Part of a small language model's weights.
Size: 10 layers, width 224, MLP 1152 GELU, vocabulary 8059, 11.2M parameters.
Training: 405M tokens, 6179 steps.
MLP neurons of a small language model. Each row is named by its layer, matrix (up: input weights) and neuron, and shows model dimensions 16-207. Each number is 500 + 40 x the weight over its row's rms, rounded and kept within 0 to 999. Numbers have three digits each.
After each neuron's rows, "fires on" lists the tokens most often at its 100 highest values on Wikipedia text that the model never trained on.

L5.up406:453455549464463442522498458449445502464441476488449548479517517491598517553579475474519489442517572537492455471492528478521519506452484470421512497458497508463529580465503484434549473474531434487565487477436525442563535493504507552549533508467508479476474508442501475510518458473494536548550469503447495558534479492525508561506493546477402504440426551502514504508450452446489435564505479471539488450519467471540527561537490449511498517543503515422453465424531492518520498497518490508525488505433530536512560457474441486570538519411499522520589426487514500478482479470568431559
fires on: " of", "er", "ide", "ation"

L5.up566:439535547500511506524508485482481571543501549528454513467575592495518514546530500487480472519425452488526543538467507543516509426514484498521513420479509510511476497518602527494553492461496516526481470538541480477487512502468495453553461506518493589532582533486497479423534434548436484481529499526527432545479470512536479532507539378488408521473477538477493465474550483437414440572479504509561524533476526507499508547465530411508502481530559570469509403508509495522467559462566540495554504549499481497552470472482505577477506470353509522484462488462519482444538527443488450522
fires on: ".", " /", " |", " her", "-", " its"

L5.up163:522442476574491568509476534435504507554556454446530453449543502469533531507519563491503475523481518482538515494505478486486482532508465492501447428498530572520515485485471439497412480491480560509513511484523561484512499470458521448502516522466511487490496477451551494548507512499533493530556533581506501508598499453524552505462552461450505501491529465523434487412519552512423488529476465445484486525567532526464542486515512461568538537486536488471501527444497610424501517565444491539494511544447506586592560513452562444479489522572569547469430454501493507519523436519463576487
fires on: " and", " or", " ("

L5.up1074:505508498494499515451530437521554492501488539449546463464515503541461417548504502510559483555569458511526569548488477486537492593507455520529440498503414503523557525547529453495444446507487421489588586443484580456479540574496521495538450480490445431546559524497511527476480532496472422376552495428555494570534440526449461521466455552453530541517462519483460491549533517486521487523513497492438401442484524504525528557519478498511528472504544464476530487529507511527513411540436494587558501518519496495461510464498491495451553519494543480501507493531402543453538521487508503565
fires on: " Gl", "\n", " which", " c", ")\n", "|"

L2.up1097:475489501464563496549537468513497508478510548555468538474580494487495536486459500502529471513488415497457455494495545556454551481527502533498464498571574524497514467431512501464469483462455492504514545421465484512477493543471567518409565493546496514447473483495513529499534523508502571471557397513489546485445561476490554492555508472467475529452461522552511416466550604486500459478528493545464480552485490442568567553503512558449514441562460485452486512606451545491503519440507498532471526524513475535547501551468469466506472561457468511488483581475464488442500528463554446562
fires on: " Chicago", "sc", "cl", "ford", "ootball", "uc"

L2.up515:512526468477487468494508450449472476503478508431491488499609524476511518478492427484536555518507515547485523556521537451527467510584509562504482482457496450564554490429449459481486517541515499557485496519554425402500504506474506399444525490482517439503538575559511537573537525523518542531509473530488429480497505477558509469581472489535392513442482524542497535510421522505463536533493449528456462450437491523488452548448583510483417524474473508494547527496537492566523466530464501524561505621522509492507507550501440507537522431531439431550552551484523553472529503543524459474
fires on: "ated", " First", " left", " End", "isted", "ied"

L2.up488:500530488541553529523470515477535486451526469446552481490473466469497485517480514530519513478482548519406481533474463441476500487513555483532483476503604495466496480424439505400500450495546553476542592537522486409490483509402501437441530473491510572521589491477457514547487525523487464392485501530443449532483468488575442457527482561515516464487549457509523503562473476497517474517538536495486495430466534476472514551475488518485546492551555501620501516566562454460499569471514501535474505519484511486540549406439438505461541556473485510505506476485466532511499476460485499502
fires on: "ens", "ts", " men", " fell", "teen", "ves"

L2.up403:491535507439593474479518573540502506523478537495556480469511497496449470550526580492530518506554480501462427453492510504547454511489519545491431481539492507451497475499548513499486534504512524539493486386498519528532472495469586511553546485545420554560530522495536481442467462508422505486529531555503480504520452507505478495531506430494508578451576438471515421447425508510514476558515448445478561498554507496531430468486501485535505478504546510538549462552447505583466516410474596496540555502521428533470488411473527535530488513425455512543531513565523510504441544439508454462
fires on: ")\n\n", " Mon", ").\n\n", ".\n\n"

L2.up102:470548424515491566514572579419491481457506508523471468541503616436480478529545532556480508418512549499496512506529563562539530494531499561495512556487504487476517425458561469570457472580510453525500477456530497482491508448510462490530477500484430579459511483491452485482424430413461532482483429475567463530526499511476483508527592505497453490514441558470488425495492486524558459445489440549488534499581489526506496486516499432533484468519550553511536519489540469460473518533487479417536453515444456507510527511539480456480485530453543480530468547484555490535570497540461552471
fires on: " opp", "elf", " n", " f", " future", " ann"

L2.up578:486432399523446476503505507549477500538503483498479486432486517486517532507526500489571476550478505444505556489570497578514521567475501485494504509476588578532457441552489562499471480536550498508448488552498520503489525453531518536533455562454606470583503468502507530504523534522460469487541483518488455548530412524427486462530492468576590483446541528482444461471461529544522481506543536468457498553539468541426459560505513450422527517536518554450496498498494482490516515520468472559499461478508522501513550504484498531452473452502435542459555515541495440484449545462474564459
fires on: "ad", "as", "anc", " Prime", " death"

L5.up516:427443503514453479513501438503514529475486439466498561530499523506525494488546489500465526459558622449522570515518509518518481513525537518484506460454513581567474486579479472566490471550526465503538487566528441475470486534468550509458540483479558547427495509527513401537570509539473518466466505454485480533478481497443493476563529407569491532551484479458577520464445460427510497447518497457502532531520431497469433546562448545543547501502448462540526509438498543497563558494503517511493515530531491469483523501442435477549467492479503506520523400473471460488441508511499489461
fires on: " the", " of", "ed", "y", "e"

L5.up638:465517523548564482475516468504469492446502529475426467495459459543579542391594519470472459500565512522407501542510542489469434510498435515560478472529503489462541490511533573410488548506472506512427502457531492533496526480453570504516465549538523471461492473453548456537426541563402577508524490454455424523519449519451425471473491490583486442481520489470529443534506554519550552511458519499508497547522538412465471555514522471499543507516550561454451498419434469575479494530541495536523572473456443524503451559458475549475510486539543510518427529613529549461491520496479468502
fires on: " |", "0", "s", " with"

L5.up149:480486532496504490475467523390523490455509534479509470483489490488496524473478513477530500438556488502514447457503504449522410498520504555487521511539510481461505497509468522522423573492440556474532555512501519468392452503486476518451523475525437598450479480493539487420477494503540468471555494528543493536465570466448518486424498481514482477471511574513533481438482429506512537539545497446475553507524424534497494542458518423508532469548450529470565516526606488447498520562571495458496465573420546486484449471520579507490455464483539545472522555515528453481514509582571504488
fires on: ",", " |\n"

L6.up20:471495438503521448498485406463545536475477458508506551448540399516528502564510470514508514520524551491522530471491437614505528486507560439508507482427463477516556518463577476484490478511480514470508480521517499483555472538497510558508506534555511496426502513511505527460479554548563455506479437461545464534450456462387433526565510549468513489477506566421437548442533535512451477572493522548523527429453485506500498494509547494533494495506443445463519478511484489481543487476577512466446505494562485570522533460553453489578462507533455582504521499436429475582463607445463530467
fires on: " (", " of", " to", " in", " his"

L2.up303:582467372508545472441510502489474518515537474508520484565529562465470547556555550441437466464510479462524515474571474453542504477475538588476466417436433482427471495518507482609518507450503525527536479432535501520490559545543488461465443510559473489508509533449580468497513495482515599522480516484518467491476540456487490489437564499480536471485490478543488490531470458462454509513585515564496523520523503458586505567487523548504562503504523460438492460592468435525518499478442555503511558516507440557587523465466490499466417469500516458534444540447513533473455519480471538492
fires on: "one", "ide", "so", " again"

L5.up554:470453521497509528478506495551465485506561517573513510546555494524528509466451515478533458499511573524447464538544498462525501526487496470450493376459516401482435487544503581409439510504474493484448586497523457490555516493461537535465537510524478442504554538528521467630503492544517472595541501517508572519532486525518457457457527518483557428486522485483480486543532533371533503491431487528509523520543520412506507502449463514484490508554474518445528528477499500518414494445484508525545522484468402576537498513500435450507467511561522472506500592550429477497472485547543423534
fires on: " |", " "

L2.up771:502473544601534427554499498489468517625493525530480443474464511547498518550475560496475530497434467453502546554542535495424452499455492618440439557487446452534511495536515496481555536520515492512530445483428566477439458508491519489514440533526527429524534451505550512486466441522422472447558519472590494500533506464463495552440506444452524498490517532460544567492445499497520482528488497499523522495511467451529533526555446492433497520495539499426472490509508557479528604533536565518505505456428481490549478495559511465526532436468541470468509537498518521453445452539465525512
fires on: "ow", " people", " me", " she", "ries", " it"

L5.up1031:575488441532543502498530452488548492547523488536485573426523422432434480492567481513444449568527573523549562486510437538469546531512463533493471494525513511435441493487526456506512529488533447462467478454553558437499578453468464524492430590427454447531490546483516433458478504514507495485469495455513485510545483455462561527548554515527472485419517462433472500468439446502450475538556486482528563497441498552505548501518531526539406552480487498509452524493539450453457490407493543519572490539506533513475521511493459500564492454492514572480517503548480506537436530514551547567
fires on: " in", " career", "[", " of", " ("

L2.up486:512511521515509436445521441494499466546530471512560472513486503482446442513509439548419489454512522455517562478439407563482554460493535514484490477503537517555459495457485507434467523491541545583517402501488500442519484466512497447553457464548513520455481537532572556563506448526502551483438508562512554507431485499603505467529553493468480474524513480461425449522472438538465520468472561457467504489479556547492518535557448444507521472491539597534471489511538484465494484584496425448511474518542516418508468520496501432460519472502559511560468474524454464494439566554448498491
fires on: " up", " down", " succeeded", " difficult", "down"

L2.up406:537514510507505517464548458518550430506445557517524508485496464459483522517442557447480467518539538562507477460512516490424495498517456518482510523458490571468443559451508505587470491495462460428541531536430514512480495524493470565545519442481549498502547488533482505387487549520451562527578457517511457460559470562460493451485521513493404509508465470531507476523445514568534479548455464497526524506525448502492573495521488456489492498541489491546508495534603519496497491516472495465489473545378480488565456468550505456470482544494536465434496570469486520515506506473560444477
fires on: " |\n", "\n"

L2.up1007:482539417484476511507556537491515433536501507551502495458545506507531484547553474487533491532542527491478466508468456508496463513454474456450500537466455521471490594572475440524452517539451541464496562511415525465569465501503476564502560445537494567536457514529545474537461563527521405513520524483532502510465498549499484471454506393518450483427513487532487549562531575519522506561535455494471521528551439553418520532516466548544514487566508523402471442558475413532429517474487409525510524518457464464467487518478461560579489507540426481491434496520578497476534542507536530532
fires on: "22", " Mat", " by", "76", " Bu", " with"

L6.up38:413512444494534531501429482476547474517541582497502502509468460471540525501513527474524483483531436489524446451494575467489511484500463581519508537520454513465485542530477453456510537514496475529527458566505453454488501550506525532477503500493496470450491562534551490483491587452561458512532451457429495416522577434415425473513484448489557553547394499609497563508559534463552485553544480472514527452497497521561502490437490467498528538463451499563513537480491490518556595540463501499576533462475500477473476535500500528574492473498451505472451489537426479395511513518455601455
fires on: " a", "a", "l", " A", "ol", "h"

L5.up155:483413493486537495497498490563612428494489425503468426459478459572498498579436487465465455474436478586538422506473518568443523426471563478531495543496554535557520551559543468537492537524462443514501527480542499540566537528516527501498502492519546549437495478439454471440534497569538542494505468463522483497535537443522460403606501551538468489503490587423528486462456464498485490459503465535439529522521533526478469547537523484470477519526554474491517485548491434470504473470487469498550548494525568531495537529426511504529466504522513503573508547506542418468549545457551410468
fires on: " the", ",", " As", " P"

L2.up632:505550506520488550545471479557511527553591505519523467515472475482565520485585501478518492442481575490454486522521592463496478513468538441486536482489454469497487505516489525495511488475501466434506518524552543461544526572493489476526490558522557500476533480502472517484564482522497466462520527516434601481453463591489438431536434476455535488489520514446548512562479472486499549542517462519508502487497478475507522479506531600477488528561503516503508526477589407445465551482522468471443452536477504345425529447518435454438506500555545518500507567544449507410478492483478437561
fires on: " expl", "urg", " ne", " neg", " treat"

L6.up971:519475487486536523479530559526511472522441485505458514570512458523460499454494577535459521503488603499489471523458467447544489527534528541486524560535528528474465570517453535495527522504465477421508507481503455464491383472470498462463460476585551573481506511578504474506499479478428463483559538516551417442536490522558456532503477522453506450429530495520506480415484568527500454547454544536462485451484462586505540516436540468542576478457506520423477477510511459467507503513443433518470461468487517500531547502468553538567492511471607496508482513536594468491481526545538548466
fires on: " and", " |", " "

L2.up547:500545516433493512479552446475526551446510462553484499533502559413540449435471502590539509494488506483452573638565495498447559496522520501483548504452468420496453493455537511504418503506475488472523531508527548571529493518467495499483546531500484483470510525464492515497524507484437560500448545514510495504443509504490465541502495430452495455489473491509402428456435475517506458478494476531506520522537511536491473487450467456517517519587488584525529450519524475489484600523544383450467500477523422520433503437540558508518439533426511538523558566489508441514511510464503524506
fires on: "elf", " opp", " success", " pass", "und"

L6.up50:471565554521495495458506521494402444458454539535486466490462561493440493433582510480456394477491529470621494444499497489527493542526497493467546479480494548483469564538567479446531473508442504504560558525495458470558410516497494487556537572577436515447450527535510549489516494517541483449561510443449475458475488536455567429507474579501548496475460493517508469441496491510539487479509445449492536487545531458507538535462516518502479547469465551535524472512505563566421408565510439468539470564486524537462452528451520474468453526487522520485464417537527513570485539545549503454
fires on: " ", " m", " as", " |", "°N"

L2.up422:466491475504457510408479492517483516510531495553554508516544479430533500509525534480527448541539544492530548469501486490540427495456464527497514519474494464510517549523494394512472513472495527444519484433522473527557532449456496498493521537451470387496508454538575495537478505505500548560570458560437493457537518476519451563528451488507478435499526471456460473638574502550499516410549537496500499475446507497469488511545480500454519448505535504509473522512487483564500640487515507528551508505490478561538559513533462538459509502422556526464496477448405496465491543490496555515
fires on: " College", "T", " cost", " head", " University", " wife"

L2.up379:552435481541537532450534495485453525549566582486469487502520453480449478483548509426452513503482495458534496449515498534563469456433546488455492446471509488553515539471499446534499521489480522459474534477505548515493454538488523488538482472498505497432418562512505508496455475521554552487512582508600517505442490527506483481425415462536516485492498563456557420540441503505495450471418411541500484477492554536572523613490491467517532528533525482499466576490455499517534498505501438527510489538459489454522404437514475461486571487501475520485536486529512485562438439484542463502
fires on: "ac", " oper", " Luc", " Paris", "eg", " comb"

L2.up453:522484577459510491580533525577475512438538462465492571490536561489526519465498497465477521549443489482473505509458438517517590511526556519506517509464570494466538497510511432439549524475559435503504569456494464427501434500548505500466542518507434536408463526567526507505579508487426470470471510494459555483489484493507491478555493484425529494536491485487531463431479520538454566488485475414442550553394531528562524482536579481514474415500544593490551488508490474534469498540557475464507478518498591545471476459435466485526464581499566494427456497507467457482531530502447506522
fires on: "c", "ll", "cl"

L6.up909:519582524507530531533515500589540495498556498437480478498510517491480453501466484543518501484423447520476517515488477507493586467542537436373562471501524457518538523529440481506537622454494526519507506513515445491473460470498513478513525522525430475505438548484514501416513602520491511426564475541529496477451511510529452514538528520533531487417526550452434486580510507504556471584460520376499520516510492514501503518457497460530482483549555551462566407448524492497507481539515488516490565464406591455487491510550474517523434451454518531545449498465427534444540449501521494445
fires on: " K", " (", " un", ","

L2.up174:415554514469518541589446475478526492573484550548499476499478482505465416524517633506486526485502424513522503423443498513495530514605446510492530502488501522515582562532447452515533484457471462437508523496488528491458506553540495457472485512517558502503509450480473530460566536480513560405616448387573493524499538495552468486551493454547498542503498546516516589419538507561511477528548473508454510479533488523497511495537519538436551482454527491565444466462515572494483522489513519515400529484472504482511447518545514505550485467433508534431502495449502473529479424540469511472
fires on: "aw", "ow", " Whe"

L5.up308:556453444519474419478420501500576516573504488488545416470513556445539476509565523468480465541504482509592464506569496508443526525493437510569494539510443567487527484503577496525460525441473546519486465528528487523509452466549561469481491553521460470481444465541516502566465521441516543530542488498531519510477401514527566502493445482552424490444436502489470476510485526498464524489452520484499482469472472487559500474504544458510605435508490489508458496477454511552531472497545505573488549522531540495508568434500494493511540541430514459472510505541547567516493507453391503468
fires on: " the", "e", "ir", "ol", " sh", "ur"

L2.up1132:448514577529520493473546522419489517533490479482487489431517554496511507473471516554605464520493499548466501491483466521521534556469519443525507524560502485535490518567525545484453466478577486502561530473498450516456496474492591501512553514590457509509508535519511530513502482464561460518534503442552465491564568457556403476471507517517530535470534529453487558506459505547476522515455498521461395477455546474434468548555537453494447557482435436542473473473394499500502439489505502551458476461521521549475505516440487440521499512476485574598491515519473485518521440567490426470
fires on: "/", " of", " W", "\n\n", " N", " Date"

L2.up1064:489492524474514534525503493482469510423444547468474441473510479535564500478437511483460467538501530521540576499524490393491574536517508507511520483501552478552544480473470527482461459490553485482536541536476482484521507501538510457501508473500459532443548494585481517523461490529498488497576520492534509543478446517375488476440509501404464524492518581494484492519456495497534528545554554481594521523477480542472502414403463450473422431556545453495549509483485475438520476448525558450459465465507449547463494576422479463473502556517492491517479422565517474438512535534537533505
fires on: "ol", ".C", "ell", " professional", " am"

L2.up769:412450424511607469478553455468495427503475433526502474476534503471485519566526425485479524488567531475495467486508438434521501531471533502477509471496479550518477502534545490456484522580528514484539464472517556532483455449541548480553510477511573514490482518526519557429499485498481495477515562496496511435477474460540440505457425523517474525463566389544558482559546533538469470483545492450503516453469512446472521523481450510452462473440415580473512507536502505502555575551513564490501487527503535526463469516480548397446573504510542572559539472532431465452535521551518479542
fires on: "%", " Goals", " goals", " rights", " population", " positions"

L5.up633:497503432545518571475424499511556484496467465508427525489505455477473502540556521446488463523566525451490449545446551480441480526486610499493521519431534505488485549539445556564524559507405469489469489542522510539421467526579512475568541547474478469468489464525484471532501543505471501429482439512475525493452465452495437499486546489523554503516494399473567486529453516462493478519526505521486533513456460513492484496482538509508457479499499461538488543499546540470587509481531543545489480492536530502529535545533475529471442557489535534575555514453447482512510510437480522523
fires on: " of", "c", "g", "st", "ce", " the"

L6.up538:554526512501506501421490500486468487529456490563444484560537549508520457487581510560440541484545551449537523533516467469473461460537456464557504520574473549550474517504512550512527474552485505434542514462545515524481472490503499430487552413538461541494498509557475516481437527588514483479508443497570508506497463498435511456545528509548550526549576495491492497546460433493560479517555494507543558406578485498474504543396436548523398457589495516452463500497483510519485555438508393512522519476539550488485477500467569489459468459461439555453496406522538472457511523539484455486
fires on: " |", " ", "°N", "7"

L5.up1009:438454544513420564442555442469501503538479543568435545533512517528396507554487506489460528467507516414519518539494537486478486516463589501469485459475503455590552575585449556543519453503550455537565517552505498557544470518485509495522515554466526507486508533514477554499513452414505527505515548471526494446453433540498480433515482437520506548471546462460515535518521409518551441499520543538401522514456444512488576518537492460483443436481538493511525447498491534425521529447528543437480454475516473462565526483587440511590500457475512547513500510525444506496522490474513441517
fires on: "or", " at", "ed", "er", "ing", " up"

L6.up468:514546515525528454497463412487457476533513534520513540413510459415432509560527509489526510443431485499481521549509596527516533465455529450465517485502552559475489548543471470485494520537489440498489507466501504476432379500454474486555573530487545497532614492495451475526534542466447484547525537473486440488493530467476451498471457468464456511474498537537486514435524417455547511458569527536455424496493492582496516555532563605513465472603473482509535483518467523456554481487489474555511455455497484415565515512555503491496525477511526516486475476522479435553475508479538501553
fires on: "ed", "ing", "and"

L2.up820:508551540519426513517497501530477491518531482475492556529455522509474500445519451445517525555539499507509549516484526489513467574504511448544468498498447505526529524536452458473494571418564471460590555580557477528558478472517528504492482529406527490585538534482508516586505435539380575510505538448479490508441434490470445546484484459551550522487468435435534516481424488482504524497474528494460433489520460437496520537499476493453472536509533460477478475472516541500484544474449458535469439536512518563484558511527423531535481495542489507479544447492459604470531462529511518477
fires on: " Th", ")\n\n", " Ke", " da", " Sc", "Sc"

L6.up801:498430462413465516491449513495549425523503509570491556486552475441517523547476502444496471488537529477611485507497463438445548383512463477447451542524475452415479472524538546512507480501559468468513502492463448474503512505531553455546517522522529522487539498523546488440510451583485422504532530531535539520414484504502553489477579551508475483402488486535518540435559491481502548498565418540563504479543502463500510582481513433464509578500527517483529478529433462469511535467566457513512477557536495473481534489500503507529559474480538513468414560506519502452554541457482464526
fires on: ",", " B", " season", ".", "}", " |"

L2.up819:558511508470499540580487500496528451465467504487488468512520455497467408501455504526410495453536564481507504510504481456498523501519487490546560491479522518518445474424512424560470503535472500501490491584616468540492473413474463442472518464465462492463553550529418526505511535504508497488568503494534565521491532442539543435510500459512513575503467512438460493390552498455452457577449379460476488519571450489486491517423504414489518494532482501452490558493534536501518519491443509459516516545534512498443562563440494481479536513546479512498468558499510466543461527494448506510
fires on: " Ex", " Air", " fire", " Sal", " Defense", " Saf"

L6.up926:498504438564614499445531516484455520453516484454510491514471509515470503552516510546487479410454546555502421495421362476442432494526534494510570509586518469472499498531473510480470513451488526461495524516533504510428480461525543465444527556475466513468594484512503437586468495476556522527524452510560394485505506520492490525555540584521511482493499533487494455469465496534532542508494426485483551499478518515456504448566549489458498488520527513460459510570478447491524525579465528459532481514525475473444459484490572571516550517436445525554469433498494564489467480567581522470
fires on: " |", " as", " "

L2.up466:499528476466497495501534476503497521471512448503515453542535535577553528424498433512421488491493529397553439540503520490445542466463490468526453500522542544567499484494494552440504513526504534491492549474464471492491539567532516537467511505478552460515523550481523463438463601491563493538542532600457503439512452541494499551426518509493481510468523542615483518488500456569503535510498483485495496429486493457527499509432442491506489443444489426504505476511444567577527501467484472494494550497489451508556512442510456523478598492544464499492487550593476522427465487448520455430
fires on: "als", "or", "ual", "re", " Pts"

L2.up723:494533481476496553526482391524531482534563550523560517506441574508493522514457547485525508507452494494490502445482526495421483431503468492424558464500515420525438496515471495510559512459517569563478503501481463509541519495458485504543456546496466483533461540561572491488501543493546508511576466549443505542503454544519515555530540498490529552509457498485488475449477492535434537441490499509454461475517486533482515502434489549436490505508608480471489481500453466541554477455493521491457557522509495548620522490533429479470538466452519404548473513386487511511555530439522491476
fires on: " b", " went", " he", " did", " returned", " followed"

L5.up52:547472473555514600476551498486471525517497463491474535555547510527483518519468469519422559459421552583471517431364440420503554495466502455501420490483482479566464493506504542554515452499523493514496551449522474494489530492434475505530481479610498498487507487514571516533498495481493480490507511538517491516530475566475544501547454547537488482493559541425536464482480456428558517539466472472463510487460556475450490462503506512497560415489455484487527539517471470524501457510474519450546474535508478497566546427584510540565466453456457581499575506573428538447530522470498441474
fires on: "ian", ":", " for", " American", " |"

L2.up980:492431548447539435592461508516518512535501534480547503498538486507465432499583514501516524511476447526481579489498458470519604485384482538525524467555505510568574528516523540532520478531539496528522543606520528508435412483525506498421455497462443472477519482454516454454523526453505473586568511558489547509503386580510484420463496501401463493458475475444480521514542538481473537463450443523544450537518453487464498535477471519513488486504500478455507531556571463499548438456541514454475469517478562541553525535487439491438553505499465518512553455454489503505513539483505574540
fires on: " born", "ott", " di", "born", "ilt"

L2.up479:482566506496483496496537514453553503488456542516455495474544494548496480375432499523456505541543544546541522449496521455520490529477469537447489492468521437433548454510531571450459492523437468451439551498465497462449496561482547503502467521373458556444481495510547484458461508422476503509457486426462500467610578526526485506429508471509548476444450545508472481547495497457571526501488513537428550484508494538506508581499561471497459518472449542497559514498544489448549509585479506519459519529503464533491422496532553466583489510498547482469562574535496478541485525463474516511
fires on: "q", "qu", " Miss", " page"

L6.up719:556445441479548501530542517459502586548487561490547511479434453490504545437540554463493453486487510456450592431529543557485428483495485554540444570448492530503482509491501505513497490535524566498470417437567520511435524552491553530561461457518487509434581465518411527438477472460464519465569491475521481458490499472485561503513488459473522490515562547528494473514458525480535502553508535486517537517465478527560523513513532481551495513458487527528473505502502470503495409502565471484524502522448566528473429532541484508502482469466533460443505443497427466462514507468460529519
fires on: " in", " to", " by", "===", " a"

L2.up432:468535531528543517520501434454425446521536499504480541518493461518528552440573461519454478418523492440521524493405482531528537521447531401475481630452571499508486617553469480431497509505547427541515488542486469478478487503485459551501584531524545504569508487520512501466501444496474585497465604519504507480459536460514420511487547541516480549549460452541566522455497469542438486478489514544510495478492523495493559462537499535480444499448524506483469466494537461452543479469582433507495523558508456515548513471497516508541441510543499505481509395592535509481472498558531463481
fires on: ";", " from", "\n\n"

L2.up933:542499472554550526491517467505498452481475495551501463518484517453599467418480536602486524544536447500495470498500521554554510517467607430476582483426518480493446547539562454571491488526528524512495486474560486492532525472452501504459481466525467460485497502449491504499484523458495476527499477596523534447465446535536455493482525469489445470480487520421488541498505459479500491502516447491558493520530498477452483398473446440574470521480580482539506501440574479407584482443500559518471589477448495426482542553463476432515477545550509509579528516454482508518494504519509517509
fires on: "g", " d", " consist", " imp"

L5.up1056:541444471538490443452524505462488525558526523587456538514564492445522511536511486501419598474508505510522490497516474421523375476465429479477503491545487522503505420539538502559474554518558478431457452429519457559474580452492477448508496474571477496506529540525541425512515567528449499455519502449532461547453562459535516483447460505487466509518515543500513539468532545560549502496588466506417499444523546495499461497452463573537489480531517575512539501537460478472474490509443482481527511569523468496517492478507584553532522494466522494516572533512454463516585452474439513476
fires on: " f", "-", ").", " de", "="

L6.up1055:412495505535580506492537464414434502516504469493536569550485417464454444532487489453459519516531497495479520474423469500480510525517532501473503520553475409485511572476506450506509556499518484423511495530494554465400573497483562520502500548499507567561468517461556531527555494408486525443533535398455470501540491474512478569583575509541514519447469511516436474523486537454476508471460526491462470499486577455532505529485453504415509516508491410431501496581520478555506512538522508471487517457609522565509472451543535502503438514472511517522464511517478558515546505477532546453
fires on: " as", "/", " Ex"

L2.up1077:491499437485506465457527444489486522504510472518512474401432480471537452582392598501453505511463463575451458496458472497490501468533511526523520499502548568504473532490461515599568506487424440436522575498532507484396513529450512509501505457443527450477562463489497501457478535502461493486552482477462533528502541482423452463494462498516545494535530503489528525452479481530464461541617547497478491519512499525560534500559501502454475485525470541507465496522536492515551536526521541515463491529577528536525512518446463425422540526515545637465465469496489580487507450460523538511
fires on: "ine", "ines", "ches"

L6.up411:467482514431532542530511463548498508501432496505526553512594494465524493488525526538511501535547505538493473510537501478432505499498478516488458534567551444510440526568557527488452465534567483532516481441490487498547501499488532528453579494463448475596498549510487480460474490559464503506531479503527461549564498424499411514446525476473478527493471502511502484459557475499492511568638531493503556512490524519482515501514530488479444468446516520483519500483502475510536433556497441447532499499465435523538448451512441485380498539508576515516473463444427527406558496516447550549
fires on: "l", "t", "id", "n", "v", "h"

L2.up1037:551501470526508517455501532473429544493542495428473528521474532520526544493554493519520468500514499517489517478431434577539466512482479409448521475449498447518501560547493513426481502461524523510534480452482455494517547475447480505575500499512500591483494493544496542599582476534479517503537485418516520559540484467481490473551526546533519474494504463535549490530511525466499521555482515507501455455418546436511525518516516554481551452488504457507494483525510435523479540533508447507453488502564476550511499566472472496450466469491501477514527376475529586461559461540464475486
fires on: ";", "\n\n", " ;"

L5.up368:531418398546517484498472544493519476538567599526584490575461470533481553479473530526467433486501508529492518443499547530470567409502473592525459495454528483491488547556517496505501485570478545500491498509559428471532485498479511498506437449463470488460460525501465507491402481414454488534580405567460574515476495559462534549517546472460499498503458497531509476533475511534579505546538497415499511501523440485508509446500544508479520501465451460480501526493531483523506505511520443544503502570417587486483462554480468490505463523482565471471520504553504484456455530495486524477
fires on: " a", "p"

L5.up875:533467466457508492467447529549508496495451439439489495432521471503503511523465550546583540521543509482444488491526428523507520493454482481434526467485540522465539524499428494466545534477520470485463515552469480442461453457472459509569535467479539470450499463513466492488537479524508501491528492489520499518475506463466549554439481477474489489520382479502515481479474532505482490490491425443497509505506548577482503548430506528446514514532490591549435458459556519516474527545540523434492516540486558565526491437578447505494478476546471501471578479587589466517449511507506541494
fires on: "ad", "ag", "uss", "ap", "um", "as"